From a checkpoint of a small transformer trained on Wikipedia.
Architecture: LayerNorm before and after each block, rotary positions, no biases in attention or MLP, tied embeddings, capped logits.
MLP neurons of a small language model. Each row is named by its layer, matrix (gate and up: input weights) and neuron, and shows model dimensions 160-255. Each number is 500 + 25 x the weight over its row's rms, rounded and kept within 0 to 999. Numbers have three digits each. A neuron's up and down rows have the sign that makes its largest values positive.
A block is one neuron, or neurons of one layer that tend to fire together. After each block is what it responds to, as a language model described it from the Wikipedia text at the highest values.

L7.gate37:551475518489473545489511476446494505500503467485498479512549522484467543491520523488480530507504488478507481507491498519529501494542460466481533472532510490473486492489544513517514493532461516546503537487517453538504495534504507479452525488506513515495518510526480530479496511464494457494
L7.up37:531519485513539573496533460459515494498530513548493495475510532472537564505471451470493457518527499511491481533501486500535506493529485480584496524491470539467484522521485529508562491446497506524500515490462476494472511492520527466468528473498533532510512518446470486507500494493526490484
Responds to: Newlines that close one entry in a list or table row, just before the next item such as "8.", "- " or "|", as in tracklists, discographies and stats tables.

L7.gate427:504517537512507486475477480492533501492525488530521487493539440499549531557510504510521492494487499543482500478495539514488495455485505525472558520503499549511480541483497491493455545469513535467489517515552471484557498489481519473501465510514511512532528540487484544527492506495510477470
L7.up427:450536469503503475495529497506487486473515550535553491455480508450497509516514465505533497498523513482480469524533503553541563508490488551470501497446473510505501527415445493500549498481537502485443451477502489523504474511506524512513527494503549526529543493509535547514509492499538478501
Responds to: Capital "A" as the first piece of a split capitalized word or initial, e.g. A|lexander, A|ssociation, A|irport, N. A. Williamson; occasionally other word beginnings like Colle|ge.

L3.gate23:505521505485505532479474469508446523507525515486492473508497501456488494491468531462532471477451504513467492507490522535445501513521493490488507508538471474453497468470502485541501549522529515495520530491507526475486567473524472476513513533530452519514536476496473503494514505491522519487
L3.up23:515465528507483523466525491462452488462490494488529486492491495468463493489484492446527498532466514499456444497524522558500477526541485474520521471495486474470546509464507485515503493528498489503496483475506488502489483510453467455500519538549497476539506481523466502468504550483520498462
L3.gate179:513534531491505519470498520465470519570497509505519463521516484506456484514499522494556529507496509510483497494468458475545506528535480435484494479461488523501509483512535484541462477494508477499511496487482487466476511511514491505490485519550479475532515517508526527513537535531510505469
L3.up179:550491508484481538513501484533542509474511498454518456508514542481466507493459498490499464493499532521469483482494502517507479502498518487481459518508501491488503530470522460476488496493510529515500529525456464514480560514525502517523485489522536467536483476497498547457492483543526508468
L3.gate458:514478496512491493506508494472489486506483489453483466506479434499472482484510505531579512498491521460478498413480486501519522477570473518473478502499502529502500509479493502512481465517502503480480473462549519537525494479523504460475492518498493512484561500518497506511503470533476492507
L3.up458:501499518508451535534515543470523498538564485485484490451511509506532448492517499495501543495530531555502478504505515451498528488531518534507490487506450488540518482478520473448515490480519480478505508499563465533493468520536477547521501504492508530499497490516501521551506512489478459516
L3.gate519:525503516458486515503502545466459513489475525501508489523479457471493501492546496533467494500510501510512510478524503478523461545491545503482530548481480495492535500512495481487468548516477517515491488453549504546498497509499535494464500496470487506528489472472525514454513485506475492417
L3.up519:487516520481475534528524513468504546482523503515500512460537479523504483484569506513540512460522522514521524537496532530511449549465485518510463484479489455481480529506475489536489526510488475474536521525486524502489538481486485455489508497531506501468479509464505496534480517489483500438
Responds to: Leading space token opening the first cell of a new wiki table row after "|", usually before a year or number (1973, 2011, 179).

L3.gate302:474523496527486479499461486520486533522498518477509492453530491499519542531469515480502479516496473479528505508494535490487548495481516510489506489449472493510513497505486536538517482474522461491473538497556459501506500497463495514482451532462498513525478519545476481530480495511480518482
L3.up302:510489485494507491512535472501508468515533483485516488494476506476512493499544496520518462526476531503495433485483533494513515479531509482551483503559524481513482469521474490494512506545506537525487494458480484484467492503488535510498501455477525450499484492486525456506505503497502499504
L3.gate496:473538452484488493477516504479443499516500496535499494464516511473560518537507484500513498516450515536464457492502486536464545526507476513476512508517457500546523481480462530500510481528495491549483510505516469510485550488525482524523498527479490559525470505481486448519520489488544480512
L3.up496:525535560557479543467497575527526523504488502505490512503486497483520497455509488526547492515481447510537501432501513467506488505530553540516486496515495497506506506481488496503516491486529518506436505473523488488518507485474502462485501503474483470493512529496529483538465489498539484525
L3.gate502:480463485481487494464501542459507476530515528542502504506552448491529453504508550467529518446514491518510508478503546522508515524515513507482515503495508504524479496499490486520471512495519493517493496472483511494524546421530518477464488563511478497507533502477444488467484477522461487478
L3.up502:474505505482522526497527524494511501511491548489494490492520481509481499544469479514487459488519476526472512490496517499522530554546459523513522514462527479506461537475478516491532492476526513490498486481496501496512524540471490468501494483472482471500491482510463505470469457490545461498
L3.gate531:497487501523519535453488521489538511506501474439503506489475510494467532494492514522515524517519482550518502463489486467470475430506500503518510540490498494498488491463534462528519457527538492539507489499459492504499515486515511465472502520541540573499497507490490495480517502503534481501
L3.up531:508479492512523502480472538483499510523477531488517538497545491479484535508510492536510498546498453490498521459508508523421467513483477519465523518443503484526496502484459460502475467524478500466478515510526457516505515476528479500507502473472528517521477527511487483480526528511515494516
Responds to: A capital A (sometimes I) opening a word, usually after a table pipe or punctuation, as in Airdrie, Apps, Avg, Arizona.

L4.gate4:479495489512533485554489481498485480502532472485484500479492460500497519512538502459531509514491496486462460487502495559546497481506483517536533478448451471479485492471542479527490501505456526492492481496424505511508495512529512499520524546493522501506516485500476525532523483496509507467
L4.up4:502480509539488491457516521468486473472458513528438479477507520477471495492486553502496502507465521497484489463516476539461518483468541515462498496505520509463482492504521494546512526508533505492490481563496494512527477496501472461545517490475521579518508535505504492532519499501476516500
L4.gate47:483519483540496470539476516523497449473499503476540508495515514458522496510546541518506490465492541460490456512510477513471508510532479467468475521502487470462523462527499491513500521511538519471458483493520532497473482513540491481495461532496484477494501505507474502477541514530455477507
L4.up47:488491494474494498503499511508495494502474471455476490473481482487478471480488519476503513498496515487475510513478527474477494534485513491577533520561472497480513481469489507518533497500543481514437530445507528503484423535483507477492506463475483530510537499493514501509503469495469519555
L4.gate75:499478512483492522452519501451478488478507480482553532546477487507486502516535542459491496479514509506510498495541496528505524547479518494443551534470496504501470463499517497518507514485484521520511531530534553541540529523471487477485540479488499500515505532486508484474542492483496530470
L4.up75:522476491496508505531522446500419473491460498532558537509504536517505476524510474501463507511516519529507530481489499516484527518545513539473492478491506470498480465487492482449507530458518510478490537495507537508476489548462487505519470481485504492514497546541461516500512505518493461474
L4.gate111:452541513531459483510549508507479497490511519483473558495475503485510496518500469496538515497472493531480474506469496521523467520533479503515466511509519505498539474473496513455518524460544499511466489537502469521496475460517491517478472485516508460458496540482521506544482469510485498474
L4.up111:513483476544502461488505497507491490482441496536544580551512481471525487499463514467509502511514567531508495474566478534503503500498511516517489529510502510497508495493497467523481526500521510503496512483522523522484513509460515490495522486490492484498542549494498481493497521492544509490
L4.gate123:466473448527464508489532518476434477479508476485494509530479469477509510475519527500475520511535522508523539495535469506496457530511519519506480480519517483514502497517456478510504486507523542521503481496515444470490538481524489484502460497541489496464467530481466506533499528497469493494
L4.up123:496515510575494519537525499519468537468540518500544532460527496464490522509521517490516529563501476515514541488493491478480458512492506508511472463503453481475502507523486487496519459494497506500514475500475466490495493504501451487486475511496533499540494503461487483499529485513516529483
L4.gate160:533473519472501536524525507486477521511534538485506494449506509516479508514517523508505508483517477504507499472461565486500478530515512525512478485499516450523500491451480528545450469505512565474484469485481519490469504518491439515427483501479529492493505486509496524533529525496500489501
L4.up160:531470511509515459474496504486447485466514481519511466514515504554482515471508502498518514519521509513496469531478510473435530553495500514528479532487517494496508531470484475492495459515534461484505489474515480516490489496491474491540499513507504484540545443517516554502481460505497440507
L4.gate216:501513476482546474512509497520476468497498531472514490492460489491518478534485522481524478530490503526501475516487466517480465477570466469515462470547460458452472490507515485489501488491505469517475491497487485525494490499523490468442484556472453490511525496521469499522541448512520516528
L4.up216:510506515483507474496510501522478477546485523451517490487503519481502462506500508495522472516463535486490485501491510532499502506533510510525461487492499483506498535481500482514480512506504528535475513539506502468467509471500491500442515541517455501432513539470494501520500501523551494500
L4.gate336:517523444463496535494471501509481460476522479521490478527497505510509529547507507507510512513458458492494485500530509493465482486501497484502486481517484469515494528508491510470528493468508522508469475494504495434466510528459490469489463516519478533512493490489505516468516491523517477464
L4.up336:468471502471483539503496500533512476460509469487492506447497511480499489456528516520545474468513509557535467500515503447491516507495481475546515513497504511510474480496480487474500514525524528487467545505504486521498503525483462491508510476531462479480526520499511525474507475495489497519
L4.gate383:489484466499487483480490502521490525505447471543501508505482478510486482500491503482508498490509464527500503515462496540487488458518490475523556514537523455488485503485518545540544490544472540516499465453480468520509490504466485495517515503506529538517512512524467509530507527495482503487
L4.up383:511468500544490465496461523554518501483473522482479509516492461505516481488513463490491494467494475459500496486510520531508525539526481456522485464481536493458468483491527486518473547507486506483555463508474505503523497507491492479467562496452549505486497516495491475494451507520520488477
L4.gate392:511478462515515442466496488513472490480503462518498526543483483490461448521494487518529571502502513542480475540504463509472494493523493437505483486486532476466504500489474481493491504544480515444498488461529492483493460481517506494464491550519485510491529495545462477514528484506497504479
L4.up392:527490507471478542469485493481489476486514492538485514493482536480507503549522499485469490503465518481514506490480522528514474507433471503482522504498461445482487545469536493500539531566514492536538487505491531485507482494496493505506509500473490489502515509521520449472542535482503476498
L4.gate399:508499467531511497461497512509494497506519524456472478481483490506486531531492519456463497544496523505494508502519500513460486496498502474520540490499470473484527472481492467480540524486485450458535475461515493517480513490503480517438510527491511514490525534477532496508491463510475544481
L4.up399:485487493442491499475466475522510498494497509503489485505527471490467504504495483473527541484510531502488477479494508456502541536509492486497477552484494515503466512524515534485485487496512535494501541463470494524487515537481533490519502496502453474515499545483471467523521475507542526568
L4.gate406:489498501504499527472487483504536562475486465501499522509480510497507477492511531431498525508528518507484536504521466516533535514465525495498500493520530519510460532512511467501484461502486490542508526459535476486509527496531487475478532509490493498481478524512478487494530503522488501506
L4.up406:497537506531490516526510471496502493494516499475575476459475485489482454497520508454535498503514472470518537446482525505544450495535522505522520496497456532477530519510490538514464539541505502497536476479506527502536488523518494535498503499545521487494522510515502513462484487431525483458
L4.gate423:511520498481477509511493512502488493522494497463463489490488490496451517519523559499487483501495530506512566476521478519510475511518497512494529502499476487453456474496507504508514514492504527476510516444496496525526502516520480492513464533486530558460501504534478514514497453503507549497
L4.up423:479458521506459540465479513509529468458457534528500490501504511527526465498475491501504450481475497495555515509527498541545452532542515471481496519485484522496500531511479508451531527502479501538533521510469506498494437558501507505494503480519476541456502505484513514474499466490491519527
L4.gate433:457492504487456488529496504527537532510480480490492492544484524542468505512501479528543501532505420519491467478554510504481500516482507490475458487522513455490504489480487496495492508508511489514549505488521526480517499519497503450476506500520525508513522489512510561524481485472498528526
L4.up433:509481516505514547498507564439449536499532531461511503503502512489500533483490493481508490530482520525501492516533516532503501515533487504510490482470473512497506507459476520478482531485470493544475475477485529499480505553539494483503501527513498501533551470490506503526501510465530506493
L4.gate539:553493471491479522531507516473483501530481519540533523525501525495448532526514499490527488517472492479515483487501474503490487488474511500468497538419543468491440486482565515520474519479493530475502480545476481447534524468488477505469440513485547541477516506483442517486516503491506455493
L4.up539:496477567548479491475479509463520513470461461535518527475452505482452485432467496458539495493520493525535537481542482469503521497497485492499474523479508483517521501474474538553533519523521496503514499493503474523520537513519492500519489513496484467515526492464537490504499524475487504539
L4.gate547:537555511540508458515502471493499504482477517558471503502460486455497501506492509504540524517506504499488521466517469499447442510501516529436457529532513518506526467457514490473484452516492504487507516518521528470472511432498537495491533490500500516489498513490496523511544519476482515489
L4.up547:520487461510523488483513547478474551518496457492497421512484537495496523511499520506459459461470509472460498497482524524568457514520516465498524519483517539480462515488475451508477477500493486483559512496492488491518471523520456436474535473483520502515502490502491490513489495516480492522
Responds to: The standalone space token before a number or year, chiefly in dates after commas, table cells, and references, e.g. "May 19, 2017", "Route 19", "| 1988".

L4.gate70:496515525520471492501515508494491512504505553498468502484486476456529479484502494536471485479543518485442518480504525508498512503505513482459499526499495483493525545495514583519496524522518523475474439493567516521518494462528499482481494540492480457471458522535479497473526472471451466498
L4.up70:500460497469518521491533486514496488434511535496466482462526492474492484458473447501479491497524540498486504501519510504523494474518531510525497494498498531461451545514514501479528489519519506488462488528507493485456547455526470513509516509504472497472471522513478493510563464501504449498
L4.gate180:510483493513535456491552514509498479507532443518498480483481469516534430488473535489467466548484490457496488484525494502489522515497518491497546493530529497497545529557497512498460478462441521499458481462526501494503476546516496516517501491481480469486532481515490479483519495570472513517
L4.up180:568532502487540519476457504547545500446489524500505453533479506503531500510461499518508450491517491490469493535512536502463520471511501460473512511485498531472512484509513483524511509483557456502468473515538502506466465485475488463483510506470514503532512500481526467539535538476505507496
L4.gate187:522524530551494483496504490508492478490487487539488516512452521465502535499504568498508510559463493471481484503511488512547524515491475498503535558522519529517511521495537528490507476495527502528521504468513472508475520493475475500491546500480500498466515490566454533478536489506513474463
L4.up187:493502499484518471490486491468499492510480498452522518470478504519497521488466556465533500502487507511467486525506537495489517500515494497529512534548487554506502499502542489503497490511492487467534516491499520469471490503505446520510527492488515538517461516519453536482502511488473500562
L4.gate210:470506524501429464467509492530463520479512506523503511484513519490484502497507546459517467501468524482438484486494500499517436544467513474502503521498472510469502511488472498509518508511513545503475505489500506496463544472514465484486464507500477454497506488481469512478446516496505468501
L4.up210:477511508538533513464496483482530475521539458496496477513503503469445505515474489479500498498511473504503496508480483515480502535483475515476481530455495516533462537491500492450522477521519493488514496506495442531528470503529475530500506510503485526466480479515493493531479521533464498450
L4.gate211:478535436511496483525493509518480502494502494524517539520516499469482566479504526515497472520499453507500508529521431452519465453517494473458496528476472528489485458469509526501490506518538513506468518498534472498481535514509474482502506490498474490482491484547493494514506477477531519527
L4.up211:526487477519475495468536510520502478507515470464466490503501500507499481503513513464480539518495549499528545507534499467491566541543455501517522496500510520500466525522518495482499490544518490478479527480531467525501492492504521522521494491473476555478496524543529517467504488518476514501
L4.gate217:550503509484487499489517520525498506507525472537466500524479496479505491511521524508489510517477501549472561492528527513499511524480470481507480503464497526506543453487505534539465506481498476491506538510487525459504505469512506497517503499493500470501452451549485511491531477481521552514
L4.up217:510494509478473519465532494519511497509502507473536459507491505493478528514480532446508484482475490463508506470464499490513495493538485488538462472461467535453506471510527512494475501529529504493505482523500469539447503476502467494458491491504486527514498481473530496512521518494496495468
L4.gate227:490505526498427530504558517515544520527467470495521450492496559497498507462431516497512485485504519489471526552531559525469524456542496516478509504494477555525487485497510540524500518522537493529523454508493440491454485508523512517511494479480504505479512504500477469493503486526490486524
L4.up227:498486516478455486497473526505509526503500489481514489504522552489527526434491523513483480512502499522495469510496527496457507517503498493434475513473455480462541515518482521506517547520482483480507508506519499500502439536483521523531513466514494509519513453515550489529531508513488519470
L4.gate230:510526460513517498480514502511482491505508481515537473504490473457532504525540503460490496495476500435505496492494464486524541488514464511458536488512569510485482502461533499479484499511518522539505509503533515512500448483474510480497527504490492487470479503562476481517473455462511467496
L4.up230:511521492489540497479494501556497509523473519527544467503513478482525496508512483545499526521492471465468490542502526495495498468518451502464488554538487510514489511485528518537469487456498494496543456501472523486465498525496450509487497525478514448505540468499511530486490487531557513470
L4.gate286:478504481473510470511519528523454515499474505496515450489540525495496490519501505518510476516482498486520534517525532506490537507526485497465514542526431521506450516475507475490537467530491478463514511479508469532497498469493477470534518514487497495478494485534441507533483470492473522542
L4.up286:502483512513477474504495541458539530474543436568478540550485482504479520478503535503482504482528515473441486467518520517514546531509489504478509479524494557510476501466483515490471524506515511516528489547518537483519547510469498492525476455469550478464516501528546464455516492463523500535
L4.gate355:496486493540465478508490520493530438521467512517547510464500517497516488511503523496465453449502514503528548536490534486509482500505506442454493487525516471459483500556542467437503510539498507497467499486529529490452500480481489501502485495486500488497515558527505490498498513537454460500
L4.up355:488530485492521477473499503511492471493479498504515482529484498518489563484524539532523474523459517528474501470515521551483485510511495480541502492520532459499571490500507509505505518526498472484502471516490560520461488459481502535477532503471509475483457504495465516497478525453497499501
L4.gate421:463571483484528509481447474514542527498509460526512450473499508502513501494484502544493466504517545496503510493481473509459551490492508471474482454508478506504543506495514503465478532520503504536542471509519490468503482486523519496517490509493472482465520470510513491476510477508501515491
L4.up421:497508466504466497495487495513515516438550480488523526484535489476462490494485513477519523526507510516518472473499508515494491530493510485511554524457493489495483532512481501570501510489506533514523534535475489461498451472494510458529442512475496494485482518494503510468462543496517508519
L4.gate422:510558510498505497464498474549468558478494543516492513509522475487439490539504499495485504524522487486518527470497444501523480481528499477461505495471484519495492502490494538513508508503486499475462488489551501491499521507516507449493491505521504524485482464506491501479514487550497466489
L4.up422:495494494492448448515538536530494470507564514500516500478516516474525537507504463533497534499507496487506478491508520461496513488521501490507520481501464531468492507518471537513484502464479462516480489512478502499462513446556497511511480473476520438494500490522538481508493441481522485526
L4.gate432:499499464502468449522539518478503477479512475490495495513489501498543553526477513532495531517463484474485573475492508523487515526477475482487517479515491492504513502515485499496520471527478520508567483492524504483474528489564558498497515496510511505521489505508472453516488519542502498536
L4.up432:513512533483499549445460561520533430514526540460499533484466517480528523465502474545525542482525539488517493518494516480501552510510508536497511525496493497460540518492515536501495465518528471533507492501508495455461505492486519543516530451495527487504531539482527512475514491482483514506
L4.gate456:492468465464503546472494538506478475479495512502473498505485487537498486497546512483489503490487497522486533517512519527508528525506458435555535504489518521485514497523485512519488506497575541477463506504503501456545487485534490518502522491488493492504519535551464493490509486515493487463
L4.up456:499476478472502548515511524489479519432515486503532521537487519511459521515495498494521461497499549464491482487516510519510523518536485467468507521508525501465495512485476479478477513544476516518517502508511483478529487484542493505514474449490495490477496520467536439498494523528512522517
L4.gate459:510541481521488546485529513491479500526475526470522497499503506479498478543476515517519497545487467527505502502478491481476458508519500495481530446489508495509497510478489494522487508527485463501488479490470490495498531537516513481525514504485478492495515448501483480467483488507507522507
L4.up459:469491461480494540439471562524545534472508475523513537464521524503483551517532506460490502503459485521488499511478501503498489486494510522521522491476493485504503542446489507500505490535529544461446492542536475453506504502500504470510527490536473438460479495487510490507508472510506511510
L4.gate513:533487475481519493486493478493508452503475526475472496487471453496511531505494523546464536496456506493484518497498515510492488495510501481460522539477472515472558472522495496511490516560477479459499513465531466502507531457475513512451528504506500484472543513486513484505551495531455492489
L4.up513:518484509476479501495478492535530513523522483472506470516476497509511522523533488517478471542481495552481445562508531516498515508489483506473525515554484522428527499516471479510517496489507444487472502495480517499467509492497444515516517523506537519503507514497489496506536505499479489497
Responds to: A capital "A", often a lone piece opening a word, at the start of a line, heading, table cell or sentence, as in Aggregator, Assistant, Aftermath, "A Palestinian".

L7.gate398:511484485491524545505463507444470516484510478475507501473473486500479512481477568475499502505507478448487476502509504511505505438498487514512459539510520462528506546493526501525542505501444522475508506483515431510487530502508521525464521530545494491481460477517484446487533480558523531497
L7.up398:491483511512482506415518511470453453505485508533530486532498526500515490527509496479496508499497517532553506523520486516524511482496446493501517494460511517480533521533502531491515520478480503523514460494440528521464464466525476490477444487499495506493495528500481506464531540500524447521
Responds to: Spaces, separators, and partial digits just before a number in tables, lists, and dates, such as "| 6 |", "– 6:44", and "September 2019".

L3.gate101:510514517477475477522489524514478528520488521510477502454483473497459481497534524458491538508538535476480501449463459490477499503480519493462497494479450539497481473541546481492486512490507493525489518500546536493501570479515494450507493497468477492493465508511502503521512495506494524440
L3.up101:491516529453493507519505512505500482515503515481552455462480517474493481536485535507474439491514447507505503458519492504472510470493523490489533455493557522462474497509471502479502487514502529503474476478502471511515494542483492537515506476497512558529502518513540541475566496483492469497
L3.gate307:533515468515493528505512488498500504499523470456449508514530459461480492501491585465528464476476496517482532479453516477512481476519547495514525511517525510472499497521504499499514487506524483481506557504550505522463505521506484516522509475557541486495455478499511509516493481530483493533
L3.up307:505525498520483509528532503542466472503511539474503524507516483488489525496447508491472481476501512533506466513479490470511487533489479480492480527513488505485494499469467440467533463512521553482502546520520550512478539489492551484524500479511570538477459511495556494515534473486475531468
L3.gate359:500496482495504523498452491483467507458503537482527546444546580415514492484515532515524462467520483495463497473476494480492547482529527489553516508517457469490519503530506509505501536517511530509472485529507510514490514474486465483508484463531508509464500495533472483559503445448504486476
L3.up359:486476503498494490510507472536512488488477501529494491474533437473496500458500510485455517525536531523513483518469458488485526490509497482504500519488497491514532505472512534462518521472466481486532514472529490482508494526486518515507499522500502495476530497465500484435570488516475537486
L3.gate465:516529454540457504542561481520519508526463493500458475504491506457448485519528504481503479535491501508465458460477520515507498514493528463486503469483468482491514463466501500458521481461528509517475534496508478449475477523507500504477484517503491525467502518475513502499518510462546507507
L3.up465:519549521532534482498545503492475478553462476526446446472489502470513459509489548503538511530537519518515495475508499488522521472519487518517503451463509521509519507480488518486508519455531431482481515517508503485476476501493519519509509515499484480498533503474507526497493467464510463539
Responds to: Line breaks ending one list or infobox entry before the next "-" item, e.g. after "Total: 761", "Phylum: Pseudomonadota", "Language: English"; weakly, name pieces like Fl.